Part of a small language model's weights.
Architecture: LayerNorm before each block, learned and rotary positions, biases, untied embeddings.
Training: a variant of Adam for these matrices, 271M tokens, 8900 steps.
MLP neurons of a small language model. Each row is named by its layer, matrix (up: input weights) and neuron, and shows model dimensions 96-159. Each number is 200 + 20 x the weight over its row's rms, rounded and kept within 0 to 999.
After each neuron's rows, "fires on" lists the tokens most often at its 100 highest values on Wikipedia text that the model never trained on.

L5.up944,208,164,218,177,157,205,213,215,173,219,208,225,189,238,187,195,209,189,228,216,239,204,182,180,187,205,215,197,216,197,193,214,188,214,209,219,175,210,208,216,211,218,211,191,201,168,198,192,197,171,183,214,177,204,180,231,236,179,201,178,188,170,223,223
fires on: "ular", "ric", "ard", "tic", "gg", "p"

L5.up517,217,194,206,227,204,220,236,183,197,221,263,206,225,218,197,195,198,224,164,201,169,211,191,156,205,186,184,226,202,213,199,189,174,193,233,166,197,183,213,223,230,202,191,197,184,242,217,197,154,220,197,193,219,200,214,195,202,222,202,186,214,204,170,221
fires on: " years", " de", "aff", "ci", "en", " services"

L9.up2136,217,158,158,199,219,201,183,191,213,178,214,222,216,196,188,211,225,208,221,223,186,187,203,207,205,196,201,199,208,230,199,178,204,224,186,183,202,195,168,194,212,201,185,194,187,181,185,204,167,214,201,225,198,148,220,189,167,174,190,194,209,201,227,187
fires on: "on", "n", "\n", " Ra", " ", " also"

L5.up1040,244,191,231,193,195,170,200,216,190,161,245,220,171,193,190,238,178,174,179,200,186,223,226,218,190,188,221,211,171,213,181,201,181,226,161,176,247,203,213,184,217,202,256,207,148,190,168,164,221,215,182,224,186,192,178,187,191,216,200,184,181,199,185,166
fires on: "to", "ud", "ge", "″", "ical"

L9.up1713,193,204,196,198,187,173,237,192,208,229,210,222,177,182,229,212,207,196,211,157,201,193,228,217,174,179,188,224,191,178,192,207,193,196,212,200,181,210,201,210,179,221,234,207,210,193,173,211,213,204,208,198,168,178,243,206,186,174,189,157,199,156,209,223
fires on: "s", "re", "ment", "ure", "out", "."

L5.up858,205,212,166,218,208,190,164,174,185,190,161,194,208,204,199,209,181,187,203,202,197,196,193,218,211,249,185,175,193,183,155,198,201,202,175,177,216,214,200,176,188,182,195,173,201,205,178,214,174,203,189,200,234,203,188,204,212,201,207,221,199,200,194,242
fires on: "m", "ed", " |", " him", "ally", " It"

L9.up1141,218,179,186,179,236,217,181,212,222,163,218,216,187,191,171,181,215,206,203,175,188,204,192,151,245,189,241,181,215,189,196,171,193,203,201,178,202,218,205,222,207,196,219,184,192,154,185,207,214,187,199,204,198,210,262,195,183,190,204,183,205,181,202,174
fires on: "ly", " been", " not", " became", " was"

L9.up2292,216,152,212,196,190,188,185,159,176,182,189,209,173,183,173,208,230,222,222,190,161,217,195,202,227,206,220,175,206,185,220,183,175,236,227,197,205,212,193,154,203,182,190,186,197,164,254,190,205,211,176,194,199,200,185,190,171,212,214,235,203,235,213,209
fires on: "d", " made", "ed", " served", " con", "ated"

L5.up1101,211,228,195,217,216,175,197,200,202,214,225,189,211,221,194,191,197,215,163,175,194,268,194,193,202,189,192,207,215,208,189,186,172,219,214,182,196,196,232,178,243,193,230,200,181,171,199,165,205,177,211,219,189,201,204,191,195,197,209,183,202,199,199,181
fires on: "ure", "ge", " war", "ud", " plan"

L5.up2077,206,188,196,239,225,229,233,217,194,210,235,166,184,210,181,226,205,219,191,209,190,196,213,211,191,184,220,235,160,202,210,208,175,201,169,185,193,218,232,218,221,195,192,175,227,214,244,190,190,189,185,208,214,179,191,217,223,204,193,154,168,195,223,193
fires on: "hi", "am", " ma", "se"

L5.up1877,213,198,191,219,206,175,160,167,215,204,174,218,179,193,239,180,204,236,178,200,212,193,181,208,202,199,214,194,216,206,183,187,216,212,205,205,238,202,204,190,166,217,195,231,207,214,244,202,203,204,258,216,157,241,209,213,195,207,186,220,218,213,183,224
fires on: "il", " as", "al", "or", "ta", "end"

L5.up740,204,220,200,166,194,192,195,201,209,180,167,214,191,194,170,188,180,236,158,191,207,204,171,175,193,239,193,193,222,215,198,222,182,197,214,241,194,192,242,236,218,146,189,216,209,192,197,180,205,173,209,218,199,201,199,201,181,191,177,225,233,206,220,179
fires on: "ze", "re", "ment", "id", "if", "ic"

L9.up910,218,188,220,186,203,186,234,161,151,201,217,225,206,182,184,164,222,186,193,186,193,161,182,193,231,181,214,173,240,198,194,203,205,206,199,185,177,216,220,167,224,162,189,193,187,231,217,221,201,192,205,213,209,212,208,200,189,217,207,180,210,198,188,199
fires on: "ed", "ly", "ated", "s", ",", " and"

L9.up2086,183,207,215,168,212,187,214,174,224,216,210,189,178,164,207,178,202,211,228,200,169,198,191,164,197,169,188,157,206,231,210,191,185,188,197,222,207,210,180,213,250,163,219,183,177,207,178,242,201,179,222,188,199,210,218,184,205,183,211,191,221,177,197,182
fires on: " P", "ra", "ri", "n", ",", " Ra"

L5.up1699,185,212,188,184,152,213,218,213,204,182,216,220,209,216,228,254,188,211,189,208,197,221,206,227,187,157,175,201,216,199,213,170,201,222,197,211,213,222,236,223,207,219,199,214,184,239,238,238,149,224,182,243,188,222,213,202,199,172,165,208,189,215,197,196
fires on: "ri", "ac", "bu", "lu", "ci", "lin"

L9.up1580,198,222,204,178,184,203,183,216,209,191,214,210,184,196,244,263,223,197,217,188,184,211,207,192,183,186,160,218,193,208,180,191,210,198,168,207,187,169,185,220,208,181,200,230,194,157,193,213,208,204,181,147,170,209,219,199,194,168,212,193,209,212,206,202
fires on: "'", "ic", "and", "n", "ing"

L9.up1063,213,204,210,179,208,186,225,194,208,201,184,215,209,152,191,211,191,190,198,217,187,237,205,183,215,279,223,190,178,203,181,184,186,207,229,203,174,172,206,161,227,181,202,186,182,226,202,229,239,193,213,219,174,197,238,209,198,191,186,193,224,195,202,199
fires on: "s", " to", " g", " and", " "

L5.up1146,202,206,201,211,191,202,155,232,226,222,191,239,234,185,222,189,190,226,178,179,193,208,188,211,189,170,217,187,171,178,208,208,213,181,222,194,245,161,158,206,200,186,208,234,216,183,229,240,185,176,196,206,190,232,203,214,194,209,217,209,210,200,191,194
fires on: "–", "end", "w", "or", "n", "\n"

L9.up1996,186,201,162,224,204,199,191,203,200,188,209,199,202,196,214,263,226,188,228,222,176,173,211,194,197,190,189,176,179,189,182,185,163,183,226,223,189,172,147,186,200,208,197,200,188,183,200,186,230,223,185,202,210,154,225,179,171,202,199,177,192,191,220,160
fires on: "n", "g", "on", " ", "-", "ch"

L5.up1957,211,204,205,230,175,222,179,179,213,236,203,175,210,207,178,215,264,201,170,201,219,141,191,207,187,181,192,201,202,201,197,243,228,213,196,196,174,222,257,192,218,215,227,206,213,190,194,211,182,161,207,219,182,182,221,211,191,202,207,171,207,209,211,199
fires on: "he", "hi", "se"

L9.up2040,157,233,176,181,185,235,177,153,159,209,168,196,184,161,208,172,205,207,192,183,193,182,225,199,208,186,173,204,210,234,195,166,189,198,221,203,223,212,198,196,232,190,209,215,184,202,236,184,187,176,169,211,183,235,168,189,193,207,206,174,198,182,222,201
fires on: "ed", " car", " used", "ten", " due", " pro"

L5.up1170,164,186,196,169,182,226,260,235,196,177,216,205,181,206,192,189,197,195,217,199,204,202,187,209,225,171,201,204,228,210,241,204,203,208,194,192,186,230,225,224,163,206,145,181,199,198,171,194,177,207,183,216,204,206,175,223,164,221,146,190,210,170,203,172
fires on: "com", "ch", "p", "tro"

L9.up1680,209,196,191,211,167,231,205,198,129,179,219,214,196,204,201,194,189,224,215,215,194,206,217,217,164,228,173,202,174,178,249,209,192,177,198,196,207,225,175,211,224,198,205,172,191,237,186,186,215,191,185,207,207,191,195,215,216,232,181,206,206,206,187,214
fires on: "f", "p", " a", " con", " p", " of"

L5.up1116,205,190,165,156,224,233,193,205,215,210,227,199,224,213,246,196,180,179,191,190,187,235,192,193,190,201,169,203,223,194,216,203,200,182,197,209,202,172,183,203,206,202,215,170,210,148,192,141,222,198,190,182,211,199,175,171,203,230,185,249,225,216,188,200
fires on: " dis", " that", "w", "ci", "es"

L5.up16,230,189,203,191,222,218,190,213,220,209,188,171,196,199,211,181,193,238,208,189,207,221,172,190,175,206,192,251,222,207,189,188,193,188,204,199,192,199,206,130,205,220,245,204,180,237,191,220,161,202,185,194,217,189,222,202,194,222,199,186,237,178,192,190
fires on: "an", "ul", "ti", "ab", "ers", "en"

L5.up684,198,190,198,195,215,209,209,209,181,206,189,193,223,217,186,164,195,186,182,217,199,237,171,207,210,232,166,215,195,195,170,213,194,230,148,191,200,217,193,204,210,188,206,209,159,188,204,256,193,178,213,180,191,216,195,220,193,186,229,222,196,180,193,220
fires on: "sh", "ity", ".", "di", "45"

L5.up2138,169,228,180,187,200,195,186,204,209,196,201,204,190,217,185,195,176,217,180,236,201,197,147,200,164,221,192,196,190,174,225,208,180,204,191,181,222,192,186,232,197,186,183,197,200,185,197,195,230,161,196,223,205,181,200,160,194,200,217,214,211,210,206,206
fires on: "ic", "al", "ough"

L9.up928,209,159,207,190,206,219,175,216,195,194,224,197,183,177,209,228,183,215,194,191,197,179,195,165,197,179,170,191,207,199,166,203,201,200,204,227,141,211,195,190,177,174,181,203,199,168,222,206,200,214,183,170,178,226,180,208,195,220,194,188,182,199,204,180
fires on: "t", " P", "G"

L9.up1409,199,215,203,174,194,189,232,198,220,244,202,248,194,148,174,188,198,196,240,195,206,214,238,198,215,206,184,196,208,185,195,184,174,219,209,188,195,194,195,161,203,238,210,199,243,194,214,178,221,203,193,189,205,229,206,171,194,185,188,244,191,242,204,176
fires on: "ed", "d", "s", "\n", " left"

L5.up1049,213,180,211,210,197,207,193,181,212,224,207,206,187,192,206,207,198,208,178,222,190,241,186,216,194,195,143,212,216,201,165,226,201,207,196,153,191,235,187,202,219,193,205,164,197,185,212,167,183,207,210,193,222,160,209,196,198,210,228,208,212,194,210,189
fires on: "o", "ing", "ter", "la", " special", "al"

L5.up520,221,232,191,227,194,202,175,187,205,209,224,175,210,221,207,186,178,206,170,229,183,214,182,212,181,171,228,205,147,214,199,183,194,190,206,196,192,196,186,197,179,198,233,206,241,201,225,189,183,201,193,182,216,192,187,196,175,231,218,181,206,224,215,185
fires on: "w", " a", " business", " took", " served", "ci"

L5.up44,220,198,192,203,194,201,199,198,179,200,187,200,195,196,171,208,222,171,209,203,176,172,189,173,197,174,226,187,224,207,193,194,183,253,199,188,209,196,222,188,187,198,198,176,214,235,204,162,206,172,205,247,193,224,176,172,199,185,210,165,185,197,199,203
fires on: " st", "vel", "st", " where", "ring"

L5.up2197,223,209,187,181,234,200,195,221,208,203,220,204,202,197,181,199,212,208,187,197,145,239,209,206,197,161,166,218,219,204,216,225,200,188,181,209,182,202,167,224,236,192,219,170,193,208,172,151,240,189,227,227,169,209,227,197,188,188,195,188,242,187,173,202
fires on: "om", "or", "op", "o", "ag", "ur"

L5.up383,197,188,206,207,201,236,180,195,191,167,184,195,157,222,195,212,203,219,178,216,181,200,166,209,180,196,191,210,201,182,132,189,216,199,199,179,198,209,201,198,236,189,221,179,163,197,194,204,168,193,203,201,197,184,212,181,211,201,222,205,162,196,187,195
fires on: "al"

L9.up545,184,216,192,186,213,214,216,165,219,207,194,202,178,187,198,184,215,213,190,170,217,252,192,185,195,178,217,178,181,219,188,176,199,203,184,207,198,202,209,181,244,198,211,224,192,207,204,205,219,195,203,185,174,201,230,206,190,187,203,186,194,190,204,223
fires on: " pro", " P", ",", " before", "ra", " we"

L9.up673,195,215,191,206,178,221,206,184,207,190,199,222,184,249,215,159,201,208,208,217,209,204,190,220,191,221,222,200,194,191,235,237,218,198,194,206,193,197,184,233,235,211,186,181,214,215,192,212,222,228,211,193,202,189,169,182,215,202,197,242,195,224,191,195
fires on: "y", " of", "i", " La", " |", "f"

L9.up1157,195,197,183,224,191,197,177,235,200,213,198,243,172,199,240,217,194,212,193,203,167,211,212,176,175,188,210,231,225,182,200,170,162,202,203,188,154,199,142,215,186,210,201,189,173,199,188,213,205,177,215,217,208,213,193,188,182,228,224,208,207,185,174,209
fires on: "s", "el", "en", "in", "ov"

L9.up2004,217,221,192,180,196,215,154,199,185,207,204,208,229,229,179,224,195,178,184,200,172,218,215,193,220,207,189,196,197,204,192,187,180,215,217,238,201,204,203,171,172,203,247,196,204,169,180,191,225,192,220,186,196,185,221,175,214,206,218,189,175,196,252,163
fires on: " b", "d", "p", "b", "-", "m"

L9.up691,155,144,174,196,206,219,171,192,207,216,182,207,198,206,213,187,197,205,191,186,216,205,191,202,199,172,203,171,190,202,189,209,188,196,188,190,200,206,182,199,184,188,211,149,196,196,186,209,208,199,204,210,183,201,177,248,148,211,184,189,228,227,202,189
fires on: "ed", "ing", "en", "el", " de"

L5.up471,213,200,211,260,227,210,180,177,216,190,219,185,174,216,162,208,234,194,189,201,175,176,209,214,183,185,222,190,190,191,152,201,210,221,205,193,180,183,236,165,215,203,189,169,195,170,193,201,210,154,193,212,217,162,186,190,184,175,197,121,201,234,221,193
fires on: "hi", "ing", "ide"

L9.up859,204,199,187,176,200,222,245,196,211,169,198,197,193,176,170,171,180,203,195,195,215,215,174,191,210,244,236,181,174,205,231,200,219,203,199,229,229,202,202,215,202,201,237,225,188,217,231,222,194,218,223,177,214,201,212,238,223,195,237,182,203,201,224,202
fires on: "ha", "har", "par", "e", "ur", "au"

L9.up558,195,201,197,194,178,216,184,193,211,217,198,220,177,177,172,221,184,214,201,195,181,208,213,232,225,229,192,169,210,195,199,168,170,209,242,172,166,212,197,141,210,215,239,216,215,194,185,195,205,218,208,183,195,207,207,213,220,171,199,184,175,177,213,207
fires on: "d", "ed", "After", "le", "id", "fe"

L9.up1565,192,201,178,185,185,213,206,165,184,247,200,176,210,182,181,173,159,193,204,202,238,209,200,206,202,211,208,179,220,201,201,198,206,188,212,186,199,188,209,219,237,175,169,181,161,202,215,201,188,195,186,217,209,205,187,176,191,178,223,182,163,217,233,186
fires on: "ed", " released", " used", " set", " sold", " made"

L5.up1073,224,216,175,182,229,231,198,223,188,220,194,209,247,174,160,221,188,224,200,207,202,209,171,179,153,180,230,190,183,205,204,205,196,180,216,208,209,188,174,237,208,177,176,214,211,194,222,160,176,196,194,178,180,224,234,208,189,216,243,165,222,192,205,214
fires on: "com", "chi", " Z"

L5.up897,163,199,210,197,194,198,176,186,222,230,174,214,183,202,246,192,225,197,157,198,196,202,236,191,217,183,213,180,208,180,163,177,199,215,207,194,201,202,196,208,212,185,185,197,241,209,195,215,238,202,187,161,176,203,217,170,219,213,201,164,198,172,224,191
fires on: "ation", "-", "ed", "om", "\"", "k"

L5.up1449,235,169,178,195,167,188,229,224,180,203,212,231,212,186,190,219,192,188,211,181,243,189,195,203,194,174,175,181,187,201,229,205,228,210,198,208,207,237,194,174,211,227,212,187,229,188,196,229,207,211,206,198,188,199,203,220,207,237,151,232,208,208,217,219
fires on: "\"", "hi", "ay", "on", " No", " Y"

L5.up926,210,190,224,233,178,196,207,195,227,215,224,171,203,207,206,192,199,238,158,195,238,169,203,173,175,182,216,201,205,191,188,182,220,213,199,211,201,226,212,171,210,158,193,219,179,169,205,251,217,239,201,223,155,168,179,223,206,172,205,214,205,210,202,186
fires on: " g", "wa", " 19", "ed", "er"

L9.up1199,181,217,179,186,199,178,208,185,168,213,224,195,190,202,241,229,156,184,227,198,214,197,216,160,208,194,214,193,211,235,176,183,198,208,224,211,168,244,184,197,212,205,203,167,195,190,210,199,212,214,204,194,213,218,199,172,206,246,209,196,214,184,185,213
fires on: "s", "o", "u", "n", "is", "in"

L5.up850,252,190,208,199,196,205,179,211,212,215,200,198,197,195,202,186,232,252,172,201,220,197,213,235,184,229,218,199,201,204,199,214,167,175,200,193,178,215,186,205,206,198,224,210,210,190,216,182,224,218,207,203,227,175,194,212,162,218,197,177,251,179,192,207
fires on: "s", "p", "ong", "i", "rop"

L5.up1728,197,157,231,201,202,249,183,229,201,228,209,190,244,201,228,224,159,191,187,215,188,202,157,203,205,194,156,220,188,227,188,227,177,201,209,231,201,180,206,183,189,205,201,229,186,197,223,206,177,256,222,170,174,192,177,205,231,205,233,217,218,203,205,190
fires on: "if", " wh", "G", " allow", " st", "fa"

L5.up1596,182,172,172,193,216,261,205,173,229,181,220,206,219,212,230,227,198,209,192,203,200,214,224,192,173,173,213,228,175,224,199,213,203,199,200,212,212,213,243,212,189,197,180,190,189,201,233,176,219,207,194,176,204,207,228,159,216,218,202,183,182,231,199,208
fires on: "\"", "ci", " 3", " po", " engine"

L9.up2242,208,219,163,201,220,165,149,183,183,152,174,205,238,258,181,190,200,193,167,187,217,186,218,186,191,230,210,192,169,234,182,196,216,208,196,216,192,197,186,179,194,226,189,168,163,181,170,163,175,201,230,159,198,207,187,196,175,209,196,206,197,220,207,193
fires on: "ist", "port", "s", "le", "ci", "ub"

L5.up81,210,219,185,219,235,208,186,191,230,218,211,224,210,185,237,223,214,235,190,193,189,209,207,200,176,176,203,174,199,204,222,208,218,205,209,206,230,239,189,208,190,187,177,234,239,205,182,217,211,199,186,217,177,209,196,182,220,197,207,202,215,183,219,218
fires on: "il", "ub", " long", "l", " 31"

L5.up1298,149,204,229,236,219,165,173,211,179,186,209,183,188,177,193,213,181,198,212,182,172,216,235,205,218,192,184,207,181,182,190,203,195,209,170,204,221,212,202,195,197,200,203,186,189,219,196,204,188,173,226,226,206,209,203,200,210,211,203,193,190,200,177,203
fires on: "fa", "wi", " no", "son", "ite", "ni"

L5.up260,179,223,203,209,182,187,217,231,217,177,193,194,205,214,182,183,174,189,210,210,200,224,207,204,188,236,175,183,211,196,212,199,236,194,206,146,225,230,173,217,233,173,216,184,179,220,209,213,226,211,191,225,196,170,204,199,213,180,218,196,237,192,182,199
fires on: "al"

L9.up1535,203,196,180,192,200,159,189,197,199,176,164,206,200,235,194,239,195,200,230,198,201,210,227,180,197,206,243,188,203,174,206,196,177,187,186,190,225,180,194,194,230,190,231,173,192,220,190,212,205,190,228,187,180,216,204,175,169,203,206,182,203,189,202,209
fires on: "s", "us", "th", "'", "is", "ver"

L9.up1012,227,185,217,179,200,194,209,176,214,186,183,232,195,171,172,196,199,203,199,188,194,245,216,214,220,175,192,180,230,221,185,209,204,226,203,189,203,190,216,198,212,191,173,224,184,194,235,206,196,219,221,179,183,223,199,217,191,242,214,194,195,205,182,188
fires on: "d", "re", "ring", "ing", "ro", "ed"

L5.up635,193,200,181,170,224,211,202,214,224,190,157,203,269,179,185,208,209,184,178,183,197,202,202,209,182,192,203,167,185,198,194,189,204,189,191,223,186,182,225,207,201,199,167,208,217,186,175,210,206,189,183,184,203,204,195,198,190,203,211,191,211,207,195,205
fires on: "com", "ing", "tic", "ed", "ong", "ist"

L9.up448,196,205,179,185,169,169,194,172,201,192,205,189,183,178,165,193,194,197,189,178,205,196,180,178,210,201,222,176,238,219,223,219,209,201,170,186,176,217,204,177,249,197,203,174,162,229,218,189,210,209,203,190,182,220,265,206,176,180,200,194,208,213,209,190
fires on: "ed", " to", "ly", " not", " only"

L5.up2007,184,193,184,193,177,246,248,201,199,198,177,199,189,232,205,182,165,191,209,218,231,217,185,195,177,245,201,202,235,201,242,183,201,224,220,184,183,183,180,223,214,189,188,202,177,205,206,215,211,209,193,160,235,165,178,178,217,174,233,199,218,191,209,208
fires on: "il", "al", "S", "ship", "ral", " major"

L5.up1698,195,217,197,163,210,196,196,223,183,222,193,237,166,226,209,203,243,186,176,186,169,208,220,223,179,155,183,232,230,227,201,196,212,188,169,234,203,204,229,244,200,169,198,177,189,232,202,223,217,202,220,192,195,232,194,211,196,193,212,188,189,209,182,209
fires on: "tro", "or", " did", "tion", "op"

L9.up1065,174,218,208,222,220,184,196,196,196,169,219,187,182,194,214,223,190,160,185,183,163,190,179,186,212,200,221,212,207,236,202,208,172,208,207,205,200,223,216,175,230,242,237,196,159,175,181,230,212,226,198,193,221,222,206,178,203,216,188,148,202,174,193,180
fires on: "li", "n", "al", "s", "u", "z"

L5.up2104,193,228,193,196,160,209,165,207,221,204,191,180,180,227,213,233,209,180,186,234,211,251,211,168,181,210,194,199,172,241,197,197,200,188,179,208,204,198,186,212,218,183,200,210,210,214,209,184,202,217,188,178,245,148,212,178,193,174,199,179,199,213,202,219
fires on: "th", "k", "duc", "ity", "ue"

L9.up740,217,227,207,236,180,196,235,151,203,189,217,216,190,242,159,211,187,203,167,189,220,176,241,227,156,197,224,170,206,217,191,191,200,235,207,208,197,213,214,203,193,225,219,205,199,210,183,184,174,231,233,190,224,209,163,188,187,236,203,227,197,204,206,206
fires on: "re", "le", "ri", "s", "er", "e"

L9.up1006,207,188,161,188,228,209,191,202,201,186,173,220,185,187,223,224,224,205,205,186,201,203,193,190,225,196,199,219,197,203,174,205,225,168,192,177,192,187,184,224,201,195,192,231,199,185,188,219,218,187,209,209,189,222,185,219,194,196,212,195,243,182,216,168
fires on: " of", "d", " and", "ic", "n"

L9.up27,196,184,190,196,202,185,197,158,197,222,208,216,202,221,201,206,178,213,198,202,215,203,216,206,188,212,224,220,203,193,196,188,197,200,202,235,185,216,172,179,186,201,187,169,185,236,184,245,232,209,202,200,181,197,242,209,178,222,236,231,200,194,160,175
fires on: "am", "ir", "in", "it", "ig", "il"

L9.up1095,164,188,208,202,174,202,194,181,218,203,199,223,233,208,201,225,246,193,189,205,172,199,198,178,162,209,216,203,200,173,207,188,177,200,199,226,181,191,144,208,201,227,231,200,175,190,201,213,187,193,197,223,220,202,200,216,208,213,202,202,225,182,203,214
fires on: "en", "m", "the", "F", "g", "s"

L5.up929,177,215,211,227,184,195,190,158,184,213,192,150,203,208,223,198,179,227,211,216,185,192,219,164,179,215,201,207,184,185,173,178,213,229,209,209,185,203,217,217,187,206,198,205,197,169,210,244,198,200,208,228,195,173,181,170,204,205,202,256,238,204,175,182
fires on: "ed", " be", "er", " 2006"

L9.up1057,141,207,198,170,182,183,245,225,192,219,176,198,233,204,210,191,227,221,205,217,197,188,230,192,231,269,223,176,192,206,188,189,188,212,206,184,211,198,210,216,214,221,188,170,191,227,170,214,203,167,180,200,187,217,226,209,200,198,226,180,233,201,169,221
fires on: " de", "c", " and", "s", "ke"

L5.up1197,176,210,213,191,196,221,201,205,216,193,203,205,238,196,202,204,206,205,208,179,215,204,209,212,229,201,213,212,214,188,227,210,187,225,251,188,167,206,214,214,191,188,182,201,207,226,148,213,199,194,216,198,201,241,196,196,221,197,213,150,207,179,206,172
fires on: "ig", "ud", "mo", " E", "os", "ol"

L5.up1736,202,221,208,216,195,185,238,160,208,257,218,193,202,209,213,188,223,235,177,202,182,226,185,174,204,173,213,214,174,209,197,156,182,168,232,212,202,184,193,207,193,201,196,218,233,223,226,208,201,227,232,216,191,193,196,184,193,209,189,196,203,205,178,181
fires on: "===", "ci"

L9.up1697,216,210,204,197,220,227,166,197,209,232,168,210,172,191,193,200,223,203,200,175,210,223,197,198,218,242,222,224,225,199,183,173,201,231,212,199,232,209,188,228,203,200,166,158,241,188,197,205,258,171,202,187,193,214,208,171,183,198,217,210,164,186,181,192
fires on: "s", "k", " In", "ed"

L9.up2127,187,149,186,209,185,212,132,203,199,181,222,230,228,221,182,196,187,222,225,199,194,180,257,206,204,191,169,181,208,198,216,190,232,200,212,249,221,236,208,195,163,191,215,184,232,171,151,188,176,191,191,186,191,210,202,221,190,185,203,198,184,208,197,156
fires on: "d", "ed", "-", "'", "."

L9.up1034,168,201,198,229,181,184,202,200,175,205,207,206,218,189,242,217,177,222,167,195,145,190,165,169,195,194,212,202,215,211,178,206,190,221,200,205,140,227,227,218,230,175,217,197,193,194,206,233,206,167,221,207,204,213,186,182,168,206,242,193,221,174,202,228
fires on: "s", "er", "n", "ct", "en", "ide"

L5.up1432,184,214,214,153,210,158,238,194,193,174,208,178,215,225,202,250,220,212,162,202,172,210,196,198,185,209,219,198,231,222,247,175,184,190,220,201,240,218,257,247,201,212,170,197,195,222,185,216,170,215,189,202,247,180,228,194,197,229,189,209,220,190,203,180
fires on: "ri", "ge", "r"

L5.up1708,218,186,211,189,211,224,210,176,192,183,207,153,213,230,184,201,243,206,187,228,176,168,174,204,194,202,220,196,185,199,167,211,205,196,198,179,206,160,193,192,200,191,203,197,197,156,198,244,184,175,162,208,178,180,200,204,194,205,213,197,210,235,217,193
fires on: "day", "ing", "er", ":", " Michael"

L9.up1056,153,202,185,207,234,188,209,201,191,189,177,237,205,211,200,223,198,210,229,184,229,201,227,205,173,189,164,199,200,213,158,224,177,187,203,217,199,186,203,191,175,217,218,223,214,221,222,216,253,200,182,229,179,192,237,193,178,197,198,189,216,194,179,201
fires on: "ri", "s", "re", "d", "ter", "la"

L5.up347,186,196,170,168,210,200,193,193,199,210,204,207,217,186,216,191,225,136,206,194,206,240,222,219,188,182,210,220,163,193,228,196,203,210,164,197,189,193,225,180,192,190,215,194,187,224,196,208,209,210,179,215,201,211,239,188,221,191,166,221,202,203,212,225
fires on: "d", "ra", " on", "er", "r", " own"

L9.up1396,175,234,189,207,173,205,207,219,159,180,164,194,212,223,193,269,207,215,231,211,236,202,259,183,173,205,189,199,181,200,197,212,217,211,192,154,188,184,216,183,229,165,192,221,199,209,231,210,169,154,240,203,215,209,186,188,217,227,213,213,215,181,195,194
fires on: "s", "or", "c", "is", "ro", "v"

L9.up1584,203,169,207,193,168,221,228,116,206,215,198,182,207,203,201,209,219,206,229,177,210,219,202,222,182,203,196,208,198,192,214,165,224,194,198,205,207,218,194,204,231,184,176,195,197,232,258,196,240,212,219,214,199,206,211,174,201,212,159,185,224,208,249,227
fires on: "t", "w", " w", "r", "co", "ic"